Weights of a small transformer language model: vocabulary 512.
MLP neurons of a small language model. Each row is named by its layer, matrix (up: input weights) and neuron, and shows model dimensions 0-191. Each number is 128 + 32 x the weight over its row's rms, rounded and kept within 0 to 255. Numbers have three digits each.
After each neuron's rows, "fires on" lists the tokens most often at its 100 highest values on Wikipedia text that the model never trained on.

L5.up377:148157121150145109075118098067123087145129109129127107119178120121128117205128124112155120146186120117127065127164104138106071060149129108090102100142087176108223121106136097147161107131179142105149165120139119197131101086122176130144097085128125113120095110191139153124174157155096182064143140133101119096094153130188122129101216080154157120092104084159147131169068215072168119181138179183158089083141119083151142152134150166103156162070149082085161133124145149158118106099145106134102110132094032130159203132176145098082119094089147121086171140111143146134115164126099103141
fires on: "%", "^"

L6.up969:116142108133173058126106141128105143119144079112188179127177120103140104167144160120120122110118149155119128143117156170165125125092081139139140137148152081164124076134153145096159154100084105098170152097166167159078126179135104129089092167140149103135175192156118128121065151093120113156153143159069166152127180129100191145150185121115131119119106126099095117100152129159117101107167129076148127101129150084194155068131113192170075131111124161126124100210184134143180113101184149092107096186133154145140159105180128181061085142058136098146150148101090167088166200119097113156
fires on: "N"

L11.up376:112078115135116162159131084136151184134127151107127131121197119188059116086085127127105135133189139123076053066142139060137134079095188170140123130133141122130128128085146154144107172175121087138104066138141128164158162082186140154074160152127089082079073124156192160115093076118108134126142158133151048145145131169133146119166132060103077106093142148121088126142096170183161177182096152166170102154149127106181156114119054123136117136183120110111108155109147141128162149110144214156115086140102114183159109077117149097148149094139107189148130134108155126145139080111206142136
fires on: "pr", "m", "ou", "or", "a"

L2.up607:079123135148143169150129136162116174221093134123129204117206144124110091141092168149163038190116155085131125155153100077123123094095155169164071109116101135141156134069135104122255163225104102153124115133136163141192142114071135154099145155141164106074101153126081159125104131129115093130181118094163132126115087103103121107155101088149078101117177137121169113120143170085142146159130120126144144144103085158129086160111105132155118117129117086148108145200148125126093143118151120034093106028117136143075112066095074123157139125150178113140122149123107124080150106138145153155
fires on: ",", "$"

L2.up593:140127138126156095104118139096129093149147165144159099083150142128132126224186153125101182145167068127094094143122117137161155058137114100123121100093066128125132118082119131126121130179172083049158152097125113228005100114091145127157141148124184117112110085110162112089135115180131115156093088157156100131154190124146157098106150131141125154112098135112174132078120161139137109118119179147151136150114127106161140132125104158124154139128104111161140131096096168096097107104143255071107135160072170092158119101130179127130092097085121109093084123127156161140129100144104135167
fires on: "%"

L11.up415:175163110179160161137099143124116165133121142119129164085157136081177136114137101131110154167059096081144096175104111123105146081116174158078160108141133060125111132139131166138160151114126104124137104154156138132082159155109111182146085127161099173118131115175141156119129148093146128102113147130112203058134168102087126116141074114076175119140141108158141127073158113133098197110090177132165136176165116088196169116158186124167122122152133090128139126139119177172070123102136140050165131142118176152144161095149143158169119119114138145141152131135145109095167121164068070189
fires on: "g", "as", "os", "s", "ed", "ser"

L6.up910:105131133096216109117133103151075138143130077119089121108118085124100119180152091138062139131145126138125144134103142117168114145142095130080120167142135125146144091130187179123095146113107121120145145096095148159078102142175105145093133146151159127109106115110139152120193171122090101073080088195116122114114108072130125155182204189227106180136162043140155122057101129199128141109145147120149148100094112078148191088130140172135084163158180158159094093122170111125140107182147086097085200117112149128135122113155193135130093102140074094150136162143147113092114177140109097111
fires on: "pl", "I", "als"

L2.up285:086089086128106150118150142172079142203082117154130151153204158168149090162099145172179098180118129093125123143100085114132111047097125181149109059138141124150106140077132095108221106175075095121106111117168158179100157099107161081144171151146100107145131147181043196120119161115172140177179183125141136141110111067109075104121126102143148081151161168128120118151107179122126159161099139110140092116134135142155115115109133100132116133116111073162131135177114091112124134092099066000120112097143151156136176133084068126107149122169169143124139101099130137115120116125093136144
fires on: ",", "$", "In ", "n "

L5.up752:052136134196172140079118116119162130193117127113143089009146072133199132173096130080091161187152124106114108140108163157255136102046151099139105100161123166173166140116076086118136132110149112117149172113146139177157129093162179119136141136114136109115100099175161206137143131127104101143156117133136099164078159109143117132119095148162087134108146108139086148145139133139147141131108195084127130147107102082100119134105222137150143197105140105116148099129160125140105124169147175113159143118096181155093137123138156085103084138130123076141046161154121135102152125139107153150
fires on: "19", "por", "202", "^", "|", "%"

L11.up797:141085149146115155178117097116117131122127177103132112173123174161104134083108038183155085134083137094065138170168136144137117111117161111136081144158144111083119171121203134129165158188102118120126136101139129129102173157098150163099126122120108154137139136211128119136190125141075144119173134127149132129109177084085075147137098104128113133085160117115152159131089136129128111122170148096170140155133183091113165078170159152214177082147146114150215121073082138158103112075140100115133170168070132142108119150140084186189095177138145095126172131144141157139084103142097129153
fires on: "h", "+", "at ", "R", "y ", "ity "

L11.up408:120088115139094133087144104093109117151091140114157175058167153150100148125125122093114097183123152091113099138133113154154116096061165076166169055141167145102134117100152153187118118166105114104157142113128126104135129065135103145099101163106069150141119123184115093166057047102118163167120117147148116196118174153100133147124108125124101099080173132169108094075076123148132140160114107115192128119153129122147169105142134123107184120181160104138169061140113130150130121042118132044124143138117118121071154082010128139172117118144138164109125106096102165083185123092130103175
fires on: "an ", "o", "of ", "l", "h", "od"

L2.up159:110126118136106099095166117108084107161073143165120166095206182158127166173101116113165087156086183089108133139116152109117114069123129155138097095176134116122091200086164136116210173177147116134083053143099143170058124113068153105155151164143131082072127119155122160111103131198182143155165129109188163161114098063114099117141120143174155085078163171110162161147148165113158173170114155099176145099133128133158128132117075116106122148145125129138144132188138124111100137124174109089144124088129147124128136113096100131145125096146182113122163119107119151093147079156115134134
fires on: ",", ":"

L11.up218:153108209186123169082155106120107170151033114110095172123101155128090178091178135108139151135137064092131201104100101119171116082058087056116073148160149114120105139108116134141168137151068150131113092194140150150109172129117141096110152111154163139121124064163122125136144113102117136129147125168114196133145145099109128174171081129066137145102121128105157087153170160066097155117140176151126136114118168115194084169124104081156178090117084122125112124104124071140103173150081137121163115142102106135102136112142075169061146078139116093154196125150113110114088084047062163131
fires on: "ur", "or", "ul", "ser", "er"

L2.up235:115102103147145130136178159104119176232107123140106219133142166131125127082087153150199094174073127066106110175131083097130113068098107171189084099118190137102112147082145136109146153168123122145091094104129088115099127124089131107091095161141151106139075132194138169133098155110101092130245121088157134142129087102085121101196081115152068115115119147130113137156142151118141141154140173137134139103127116173157130152143111133121123132109134102117173099179167091123132106138086106000115101106118137159107159099080093160120159106148151135160128105152096133085155070106143148109
fires on: "\n\n", "$", "| ", "==", "ame "

L6.up974:038100089120141068150071109156153154146136088100049110122136147059154144159166187182119140172190133163128123163149119127113127112112138154083089133195148134162126078131132170130151123143136125155118149115115126182155059083107100107140094091105141147077163162094118178152145172163121146117127068145127116111130142133127144089189172144106109161137131083104136130080167134163112176128130180132119099166114135151128134114123192138085062109109089157132053130118152099137152130124166145145070128139094123141185132194122212092157113139132127106110088200198127123137131183162097105135
fires on: "E", "Ch"

L5.up304:074183177156133121141148141078088134151102099135153136154127146189123141158153188100154095155118110130143088111171109147107129139130135140180089104104121144090180157083055114135159141143138109119116136169138160152131137129101148121186131151083140055120132114056106093167151114111120109088037090187164090164120152131160163151114131138124105134094136127132120163200151205142183097093054099109124137134118150132127115122103135132124107129109024153098164144193101069087081110109149136077119128151083148112124117105131045131111086175097114144132092151133121143135141158135133145180
fires on: "for", "–", "|---|---", "di"

L3.up824:165114144155161122160112074080129118198135086140175145121217139104124113163130166115073120160135099143100124130122173153218144066155155119081145093110126131076144151080142146127118143211099043096148100130092142162126124129095071175117155124121146055099060121201107096112138117134104115127181109130155192080132130094134163117117078078116049083079140169150076110131145184130126096152141171090156140207128100093147130096150128152104140169112134134119175091177119091097075076138156157091102178061138200134101161123149073164159131090128137174124144159123151169088100110117134120081
fires on: "|---|---", "–", "202", ": "

L7.up787:049159183128120134098140095154148109187128107161154164084167110075122143157153154124157134164112145130127165134094196114149113131079126114141083110089130181142181167124126124114165165149128107145144165111150149101139132135125198130133132091137152126175128096124118126119132127131147109097087089141117188128143111128095189144165135078158118152157145117119113135126189134164154098124065158138105152174160132128129099148191149147039057117152068152185113141129133172168130105119173129106122133127132155157178142067115109103171150140077122215057053159167154137117110159077104119106
fires on: "up", "_", "^", "Mar"

L11.up160:086118135127158152158165139074095141197144141115123135106135138135051216183148061161131156144119041126148079075179168085140109084102148129133139158107139169113218144151116143089106111140079109149118101152118093143139180143160150100099126136136164092151128104136143140117126134146130142125130130151099140131147137136167113145170122092122090126102099179135125118108105168109056141138034175111127109133137158141173137117053132144135148098117076130125129152101153083149176132130091176128172101105109136142163098117109112104106080114173128059101091139142150099240115119126147132168
fires on: "or", "i", "tic", "por", "ar", "pr"

L5.up305:162094100161148136055133090112123080155077122116187087101153152099070138220160146118156146132147101140145091163074159141146187086108141174116144155147159156097083104141135165116158147150151141095140136105078136181066098095116112136143121148119176158114186099152124068112146160122113158108113145106090129122113141128166134062105125139116117134104106108129149097073188160097201145128089135141126140135043121112184073116131157107097106150133086123122100059143090138180104117045144068115132146142107134135183149080163173091154072141121129161084128092165187130098165138106149153075
fires on: "Q", "iv", "af", "20"

L2.up596:100095138140081118131124150140136161151118121129105190147177164106121137141116153166225051171101126117148161176113151118137089082113142160189132109111159175151145125120185125119233131078103119150128127094139116115161161159133148103117078141139176097105096117197117123156055133098125091114196118133123130086123090093108151112161081100156087170131107143071121077133125164085126147139049118133115114167102109155176118137137174089131074118146110132098162133174152125063110166145078109040075101046099127125059086101109103142109119128125104112141135159126152063088165118137148154122
fires on: "\n\n", "est "

L11.up921:159090144101085091093134115102096149137094109176174141150145099164098115111134169157153074143053153124073085131173145050176137074131105115139133129117161088116208113102102133099191162105131151065100153118170070151111107160130116134094093114126172133175199118137170136134125176111172151083120133169134117153189148112091124120107094130091097136077162177062137095115043121186189066119131143109133098162114172135135150092080095142140120168155141070150111152127125126123123134131161114077133154126133124151110169122079156115138151106126171124123155101103111067144115057093140136140
fires on: "o", "-", "an", ":", "n"

L5.up991:059148104138132088111092147154156113198099142113132093103154052097143111210119134143136167089167118130124130147104121090238153119120133102110075091147129134133156110136138134119178121170153113112127114131147144209056128111132163159096147221118155090108080124166155222125230147128130154117124094148132136138124135102104157057141161090161135127126150078131182139127075144096144116102108155095155151093159127092166114065146099136087142145123182173160162132137146090111068098122139235105124150119088084137114098125165153135071128074092100154165108097133122169169152125189103111148
fires on: "%"

L5.up93:177169078134136098099144085114168093094144071141174134150168125137073101143109152099162101135114098116130124138096133105091093105145150165037118240198148094137170181089122141123165114124131129083116096128092118153154061062126150134130127169137158121070141095163208117126104150126105123080128086125094141082092144180126125131079117107175096113161084088159179079131147106150154115071103069143108125135125178100079135174091100127146180183099111133118127123058056109165137127120171103101102159169126143129149104163070156111114130122117152148148139141071168165191088115089097105113
fires on: ",", "E", "3 "

L3.up13:158090136139135157158168114061130142155102124126177242118173153083119166100132120147175084150079120081130139139145155082211127092087148110175115103147187133023070105088094125122105165211139085115159098137116126119143120129085095099113155166157090084108089123177136171134129119118161108158176127183168125140144138127116109163121126106090067115124168116118072148130114186124133109125143135141139123189157083178142105121127139108144135134138072109093127158162134111095108152112084125046113146080142112122114171068100050143147145145132173158117115119110126126100160127119150102137
fires on: "|---|---", "- ", ": "

L6.up548:064093081112133116087124103158150114084150153098129104145106133072151129154141142152055110120179106111096188135098135111117107138082079106135021091116139141153090108107151143104140114152098109121107117089098153167052101160130186078097180123133123134142112106169126151132185177106181114140102090130129187164105164141168128166131174146195144114113126092159142119104141132136144129099098141084160118153116138134136112097110151165123092123070196127119095160182168116109092052082111111124072148154099186147130144127149154119124074141152167137120132212091090203139090110122095099125
fires on: "I", "$"

L11.up316:131151137128067140096108121105153149126062086154211162078136144113109163145133126101143147143115096141100120135077108139151135100125105078122069106149128094111081098155161123124139091186082104081131116157164113108135121197074112158019140136129150086105113113139156150147081133146162126139154148132206189145107164077075099125180097155155119109085134130153179134066160132097158195119134114113138113159145108158160123114184116155137125130074151163123147151140137131145171100097152094091157161188104209133107115111138136095143177101125128110103083155058080155074097145099141158123
fires on: "d", "L", "b", "$", "\""

L7.up403:089108143124150141081123121119130059156076147151153110108215140109046096113136102120146130127134148142131093103142151117157150092046103061131102091175158152157174091100106121143222066146109115110112156134110080100077140083085094152126140107099206104097122140136145177144129167114137129075100141145138111164151130132089096117089105151132082171087132088184127097104126130133215151087144094148119150120097116127089136137084122150169146198147064129142125047112110107105166107084137161090153153146107130193172138112144141127144112137110159150114097133145123081136136106122100104196
fires on: "202", "o", "an"

L2.up753:130124146133131109116159117159130151153113099154100186147203178118141100090137151143216067181107150089149134143113097090174127076119123200143141080123100187130131140092121142101228119201109096146130108107146082110195144110101172160137129160127128084079075110191119182139075105124092106131225131161144135081100127141115100114163106129131093114094152136095110182177156185106125121151111156104145079198179127171163134110109133110149082114102147121109096130123150142110116140145057155045083121096184144159109125081071096139151118140134154065125112141060134109091167119114142138156
fires on: "|---|---", ",", "\n\n", "$"

L3.up771:127142144114136116070197087097104151118164079074088141095182103158141151140105185102139095179152153121126136103137154080108129068118117133147116120135138099046088119122061150109132141195122113057149084183087115196127119062039126175143099111078129109091119106097152074095112159129103120160182086131151143112147135109137130072076134131110079147097202148153081167110127171105186096118067162077093144132088088111147125111115130139091133110106166123100120088189079114101086135141137187092126184090133143144138135051140118166115137114130144136150173137119136171122119110151075125152
fires on: ":", "202", "str", "|---|---"

L5.up206:152122137133136159123105045186126129154104056109175151098179083121107114123121107134137114187126093116122145103143147122133108120130078102096079125121120221154097186147148179139142105151144070113171192083119084160119076095140179159114085089129226097078141098067182162118072089121134127071136132109093160105153138152142156144111091107152111128132181075090232133120201135134134100088111183158155122141106149093132124194124148182138186117115061086159084102089134130144136121139145162129107203121126115144171130196077186154083128129123162128082099128148144119119161135111085119163
fires on: ":", "19", "^", "202"

L2.up418:089125122181103131133182137094109169112120133136125179134119167130107138096124145108139123123110164135145097146150094121125106116114078166127112110157115158111100167127143139083162138138109133173100078116146113079197185177103114093126114131159116153166131179206116166144081158138107116107255166121125149108121120130115120097102121140124128099060145147104116114142157123136137170100114145155159105120129127165170134175135127134148099137131152130118159122216159108106137146156143122104106081084146095129062153079096035149163167100151145096157136124054130117042142117135142140160
fires on: "==", "| "

L3.up693:134123124138147188127146129079115118117113136152152170149189141114137170066102116132189087168094124097154124143188143086161104111074149129151135130140222146050075103079111138108177114196134076130145123156123116127146158050138113144100170127139112054111102119157115186155116143126157159150148122162119131112127094100173082164114139134133103110134107135095071120120133251134113160147113110127178098207147105153123153174073123116097132138126094146107156146201150086116119140116064085032142146084143147174113176069103050133131180126155140110128099121153134125096139102113154135122
fires on: ".", "|---|---", ","

L3.up127:154131128147100114174155128063056128186108122108111154110174117165163102138113135100157083193101101139135118088116183139122130098130097146113150072135094114146111175125084152145188120164126071119104106144103134153090145110076142142152167122135081084109090101131101116111153154087085102127141100165119083094152114050148118164102080143091094112105182100181171097101120144145162066102108103088099144113140093123145119151117109157125106119152105106095164106151103109128122159163180144062159180063107136098095163000115118118176136089159143144133079182129104155144184145115142252158
fires on: "|---|---", "–", "|---", "ember ", "Al"

L7.up394:160075151197139114150200139103142112149118143148199144148133153186096132135105107136128183127101121072127127119150132098152125056116074090135135124157117144127154092079152149121140166168128142109152135128091132133113127126143124158062163159107156165110129057114176136121123150169122067150172141138126163149115125181103055057109133096148105116108140128155133156129089120146148148169136090105163104158069110120197157123043103126103153144125102144091188096134185150181154126128124130088082110178102146097145164144113110097126152131170187110125150095143108107144158081118172139125
fires on: "l", "er", "ow", "our", "el", "v"

L7.up260:084162208107210130093081181102187158149115100103150122138148150115133140124108147083141127189129162138163138155146146095125113128152106128153053121094108130133153150085141100087153094147122109145133156131138128105109092155092122126152101142153131117122179087087145136082088141167056120078149115100166152149101165151226115100085103055122171105080119130167133116095099159103164128141106100089153140110105101132089150065190118112154126148148107194122191121071128138080154093118143099092096168138118086094131109136120119121149099108182077129178138125128175217171122139112082134125
fires on: "H"

L2.up961:182138168075110085127119107098178120077142111133166052132101081180125109060115112059035186086174136155098125104090116157146157183176184089101163167083089089127170195192138106174083122045104133095160076148112121126133123122154107126166132114140150172129147142066120100093137098112113138101086114093108135123144119122136159154135129136106149161147113099131170119114169071136129056146123082089090135105147157091117151134150111147154125143163166168183104070090075146141100195131137140208129123161096107129134102141143190109116097157103102188148141137120168165210108119145110157129
fires on: "per", "rec"

L5.up763:115178152127198088069102081111094099076146083111133127104164122150121090159081119142140140139130120125111116128105147103099149128121149129078201168169144125117136163119126153142133119132103129118173120122098101158090115104144130131171102147174174159150107116157153099125146079081154125093166088112100179088104119141170205082161102095139142170053088094117153096098143197095154129109127127134089139151133134082120175136117155182179117118111170137129075075186104099143137154079205118136094180185127112124146166196150126097159111149063104137098197100093153130154116149113127131137
fires on: "Q", "U", "E"

L5.up633:094096165144111149094198117113130134113126156118151110106205155127113108129145101080113115134095146040096041185129098127175158144095099088140117127156113130145086151103177137102201132155130082076178130176142124117149135090166193137122130161170145120055103137118109136131125105092141098105135109141147152125049120133101097153105145104109144141124175148084114118130172122161147091100056180173160161098097122154181102169126170166118155128115089076104141123101136132147195111153161183130164095086095190133150101131101149154122114169112134039123064155159161110097125124139055095176
fires on: "19"

L7.up320:085120186185122113142172143133114109161092133129112129118112084045139157170086129059110148104135131126137136068153130149152154132125084104167096060059155152132135129042137133113112097121109139114143138152162171173116143127137204165098089160140177082060103114116101093088159150108144175044106059160127232232110140094096128139136076100132089174085109162134122121120142137138162118131019172114161127117073107171116111104145104096130103128142143145096208149171165160060139108131117132101133145113113100114124141090140105087131118124068125152170088186136137159096121171118121127131
fires on: "ist", "Mar", "ug", "og", "up"

L5.up288:134155097153143149129105111086142115123174143140044129148101137131051145127149170163140102138081148138097093144131086134107128095098105102127055118111144174150115128120091127129088167200154105109125116073132163170093137111130140085097114143117179109087119083162143136138173059118131169119131146126071140115148189128121207102147089163150153153090133165162133077083165216123125128111073125115123152163085102091152168134073172157113116179148121167207168166180127134141149199111163126114111130075097089079141117040148165077094077134143123121065132135078098175132151201150126132195
fires on: "+", "ip", "–", "li", "op"

L11.up83:131066138118162142098067157118068188183094198095136154111097111103165121135144076136128093132124124107146103140103169100194112122084198129161089090110185129112137144097105151109171158146145118115132128174116148148148121108150079104084102158143130128106129099176162157145101120173140117112156152102144165152108143089091147130140135121126079175154153106200106137048116164119114114149097154153222097150187089159115122175199160155105106097145070151140116090117114131101115101077150144096090135109072127135124149084173150143168106160176143151079113105171103132142183133099092112137
fires on: "o", "als", "s", "ay", "g", "ser"

L3.up540:099101127208140117118151143081123147174090132165135146107221142160106079163089148098128066200114171118074107132122131111166154060091111163109093117136065143063151149125094129110153148174154056102138135166147129129103129099086143081121100177098101083102099118163149170104156133135130142156203105114156178076154099123140144089094166160124070126120186152139137174162147149110145110104093120102135124170124088130159145180129133148148137195164087159072137114183120144120115139107127176065075112021121151116133177096117125139149139128143171084133140112075180121116121131119111151135
fires on: ":", "|---|---", "$"

L7.up795:136132132097146128100102207089124145145113141072174108120121176118142132149123139104158098151123147093097169114103167134114121108123114088160088109130181100062154160098169117173144122101130094139124125137092152123143097130136166185135124101110129119143187054113087163098128161158139074193157162128104161136094102141181085117117104124106148082149121143061100081104141190132136089124142138127143124176161132133122149147112131162133111169139098149097207143089117018118137144135187112086177157140083127086141169051097091161096134109145093163164145109070136132146098162112091153052
fires on: "H", "W"

L8.up64:111095126128121091144132147121219103128132090131069157069115152059132189121136106143155140152115125177103141138119124155177127104104154154147141120087098119112076121059127043124086033103149083085102138113155085111103144117131116093116122150131101114145115133119161103117157078096179096129177129135170181097136135133162132121147180100106110170100146153104130087165156159180108086175075109133223153123133121153175118153088164132171153127136128087073116121129116109080173152141138201092140140105129030122162135117134116180171089139082158125155137127217139107134131061149160124154
fires on: "iv", "uc", "man", "bu", "e"

L3.up916:131115151155139122094122143087118187173124105145143133118161120129093131119087142105135126137146143126111135071104130031158185041097156167161150120135099109073101121170115137141106133163142037104151153095069075136119185104104132120127132110115117110156155112226169080070158163157144128134161114160147152087132114131141141101082130131150122109090149151125098155108117145137154114096093119091088138156117092090145115181113103152157132140127149140063124155219173122136081129077125200066113108052127158091114187112127093139158163152159129139140143188137140120178115109163127146113
fires on: "|---|---", "201", "202", "199"

L5.up483:131126152125125168084104077099110108112102102120105138151168122113128133145083139097150114114091061108111126101058174097126125043127149099118131140152106146121185106075121114156113130109140071110118160145099130173097075164108161153109132142173165086095094136130128141110147129116115156085130079123108132087120184121144156141153139158124142130063113119131145138107176169136174141095144088081084136148101148129166171165137188172120156140178096124117119147153126084150114088090170148103127186087108011142121166070133148139125087138158106148105136136138173189165096150112114150143
fires on: "0", "+", "ec", ",", "%", "|---|---"

L2.up581:055128078185108154128141112152149148113122128117139169123085169116103134097089146141119109125137168118130140139162083116043086163124118143108132054140126150133098135147132108120127092131131146185114067125146166044163178170127110090109111143130083095166146175184126186166129137118063119175230157111140092122161098127068150179144130135136151105151114161104107136183157139104115177118110125117147081107153121176153179139100107077131129096125178096086167111197175084119127137130138092125108063087161076169090144087082074140127184109136159092136131139109126102086104087150150137138
fires on: "==", "| ", "("

L5.up877:087159109134124101061119125109170117148090079135073066141109181150112147170154089132151147183162127129086096120139134153153138125152135115070082102166113124141129158120105141132142116132169121050176108121125102127092117156125144127135174094119155155131188157156159125121133087104116119084170084089108127087114178113146136089131101144150110146148127053117203086117157207150095102117109164141092190111114127082150144089149150146113118167128117120121186062101110126143149164065159091093084196105116089110149142134155131126137102125159103095106125151113194097099140209115123155164
fires on: "U", "&"

L2.up403:119132100138113136123120166125125116126137143139097189115144170106083104111118144135111059135122147143141158162156088147063108121139112164090120096147087153097113093137146129126162134090112138149116136104128092087173196154149138099079082145136110094140154177226083197127108122130125109136255154144151109116130084110094125134102089128157109104115158169119131148193154125103140140108093126143143077101097095138182168141095112118169092103137149103126124115205157139104121155134151149146108053074195092149085153107096078138121128105154145077138137138126109109074174147124159150166
fires on: "\n\n", "==", "| ", "("

L2.up132:128126157067138062135089101075191118084141085133151077124072102162110117117095118097042196063154163163116130088092117174148169169176144121115166134107086085167123136190128122138100170115114141062127116116118146141151107127135100145202102123103126153111162129081124106103150121112140132100088098094098131150158130129137145135104120153089192162138156054153134124094136053143109073186150113114114108100121160089098148106124095126149101121139173168161117098067070203187100156140147155238163123167133118102134123165182140133168087132099109197154112127124157140179127161159106137103
fires on: "per", "ad"

L5.up745:085124164145117148145110077123091118210133125099160124148158158074073188188133098129208153152171130101093085101114104130189129085089101156111101166148104154140180153150142169154099112139149094093171170117056116154077087065096108152127127099156158156105129098118093157134146178126128136167055069116123145098121137131189165079149138122143131139078148092111168110080159197119175121100123177101119173121140118091134088191099133136092113173105078159209110173131145029134104133099114165094110127133112108102151144111132143101127107099114147109118044161083109120141117151143146155119
fires on: "19", "%", "ub", "18", "im"

L5.up114:137175126123153134132122121102149114191105127143044152086177119091052127175078135132139121178135145132097127094097100127096127104098105114045148119147112124105184158132051158137143102122146113114143143108086112197075109147148152104154137093147138142115105125141152150122165146125179187130206111149160130086102125131191180087149135141107164136109173064178150089136168157155144124143189158146159111164140098095201166182131137203139123192179176115127103076141105085166090177130159106098107170089069097135133199114164164144098150115130141153100165092116149167142120157151135171121
fires on: ",", "+", "%"

L11.up213:134134123072178183127159126101042072146109190144092123144106082151150139133126144144114130132046122046118116108159151131127134112161182116138198123074104131117152113121111156192123117128091125111146127095098138141144137121125159180126142048107093117155157060192185155131149123082095140136160147077148112166078136141149121089139134154040064151140134086126065097148091181110121112139123132164095160168118094154089123114101100162143099114133086087092203158139142130097126136066157142106145126085149148125127134088128089197116123133173107113129123165136153184117121133061133148226
fires on: "W", "H", "w", "h", "g"

L6.up677:086178161153167051094134122086113095105154126190091131094139095124102122153112114146106124124125090154107170156094171096163162121118118142049161056152132122157181090130136158120077127136090106065125138124067146100093095140169089141081145191146171119121145091190204110136147113097166197095103127209156121151129125137154164114135175132114129138127121109116101144103080129137138133169159127100150102162100157109146155045085111206182079092165123157098168110121144097127129159140101186089070148106106125140113159162114185148084121172121117145160114171067158123164126168131091108083
fires on: "th", "Q", "!", "N"

L11.up158:153087146101127127154107059108145176121104133120120152081161120147113109085130089137129149123132164119106205121131125110138185066105122127176151082180136135111131123142095126107180160118148147065135105172126142136110184149143071125116134111164121105067145103148113117098104076059125152167102135135160136112081120085104123107116108122106087135081174135130109102084169150096181160164115133099107105100141128099165105093134107129139087132126163119183196137139108100081132145118070161096159161104135165131132148122139113150146149125187124143154184161122179096195148109066089179131
fires on: "r", "or", "d ", "th ", "ur"

L2.up724:112146071127104166161124142173116143155111109135124137129173178144085120120119138177151094147127119156139195162119125132056089139121110145104151074166135153109127114131136112111228101163141141172115128107123143071138171163142159096090120126159113095178138130197113171159076145118069084162233155138100115122113104086102121131125161111172145073183125172090061136179177137120122139128107117140175096173122108144162170153112098124113090164169163104149135105229138090117121134132124116140133085106189131160068152101087070123119164153153172149114158149106140114041127109099104148183
fires on: ",", "{", "| ", "(", "9 ", "–"

L11.up146:109129170141120217104131108132103114142139162133105137170123182159146173148148143150141146102099118108075084169102175138185114137040168172144205086178151156113146166089136119109148157161085105137120153140159157122096175107142109140138106126128071105118110124194120186128119111125123167103145122113134152129117186159126128178166163122102102124097105120171097106107057149107109050163104138151135118110137091102125162106214163182138111088135063116143245145155132169150152098120139190091096146090102116117110111126151146164119132162134113112105175133163123154086093140099209162182
fires on: "H", "h", "W"

L5.up71:086160169143130120144093099063086133153080134122095132066108115192180119196157169109103134140161108099096103105096122121116088108096127108084065131165145169133161152134145136136131101129085095105120118150163070171124041168114114117124141152150199124160082140181114153087153098143111137106188117142151127109135141136122157111158092085089099138090158106151146127047127144133154113057143148098113151146104126100224140036139177162129102123191158126159135086143129097147126106112146232067065118096127151084151130130153143136109109074140111135073115159140133184155144136154111137092
fires on: "ear", "201", "tic", "%", "200"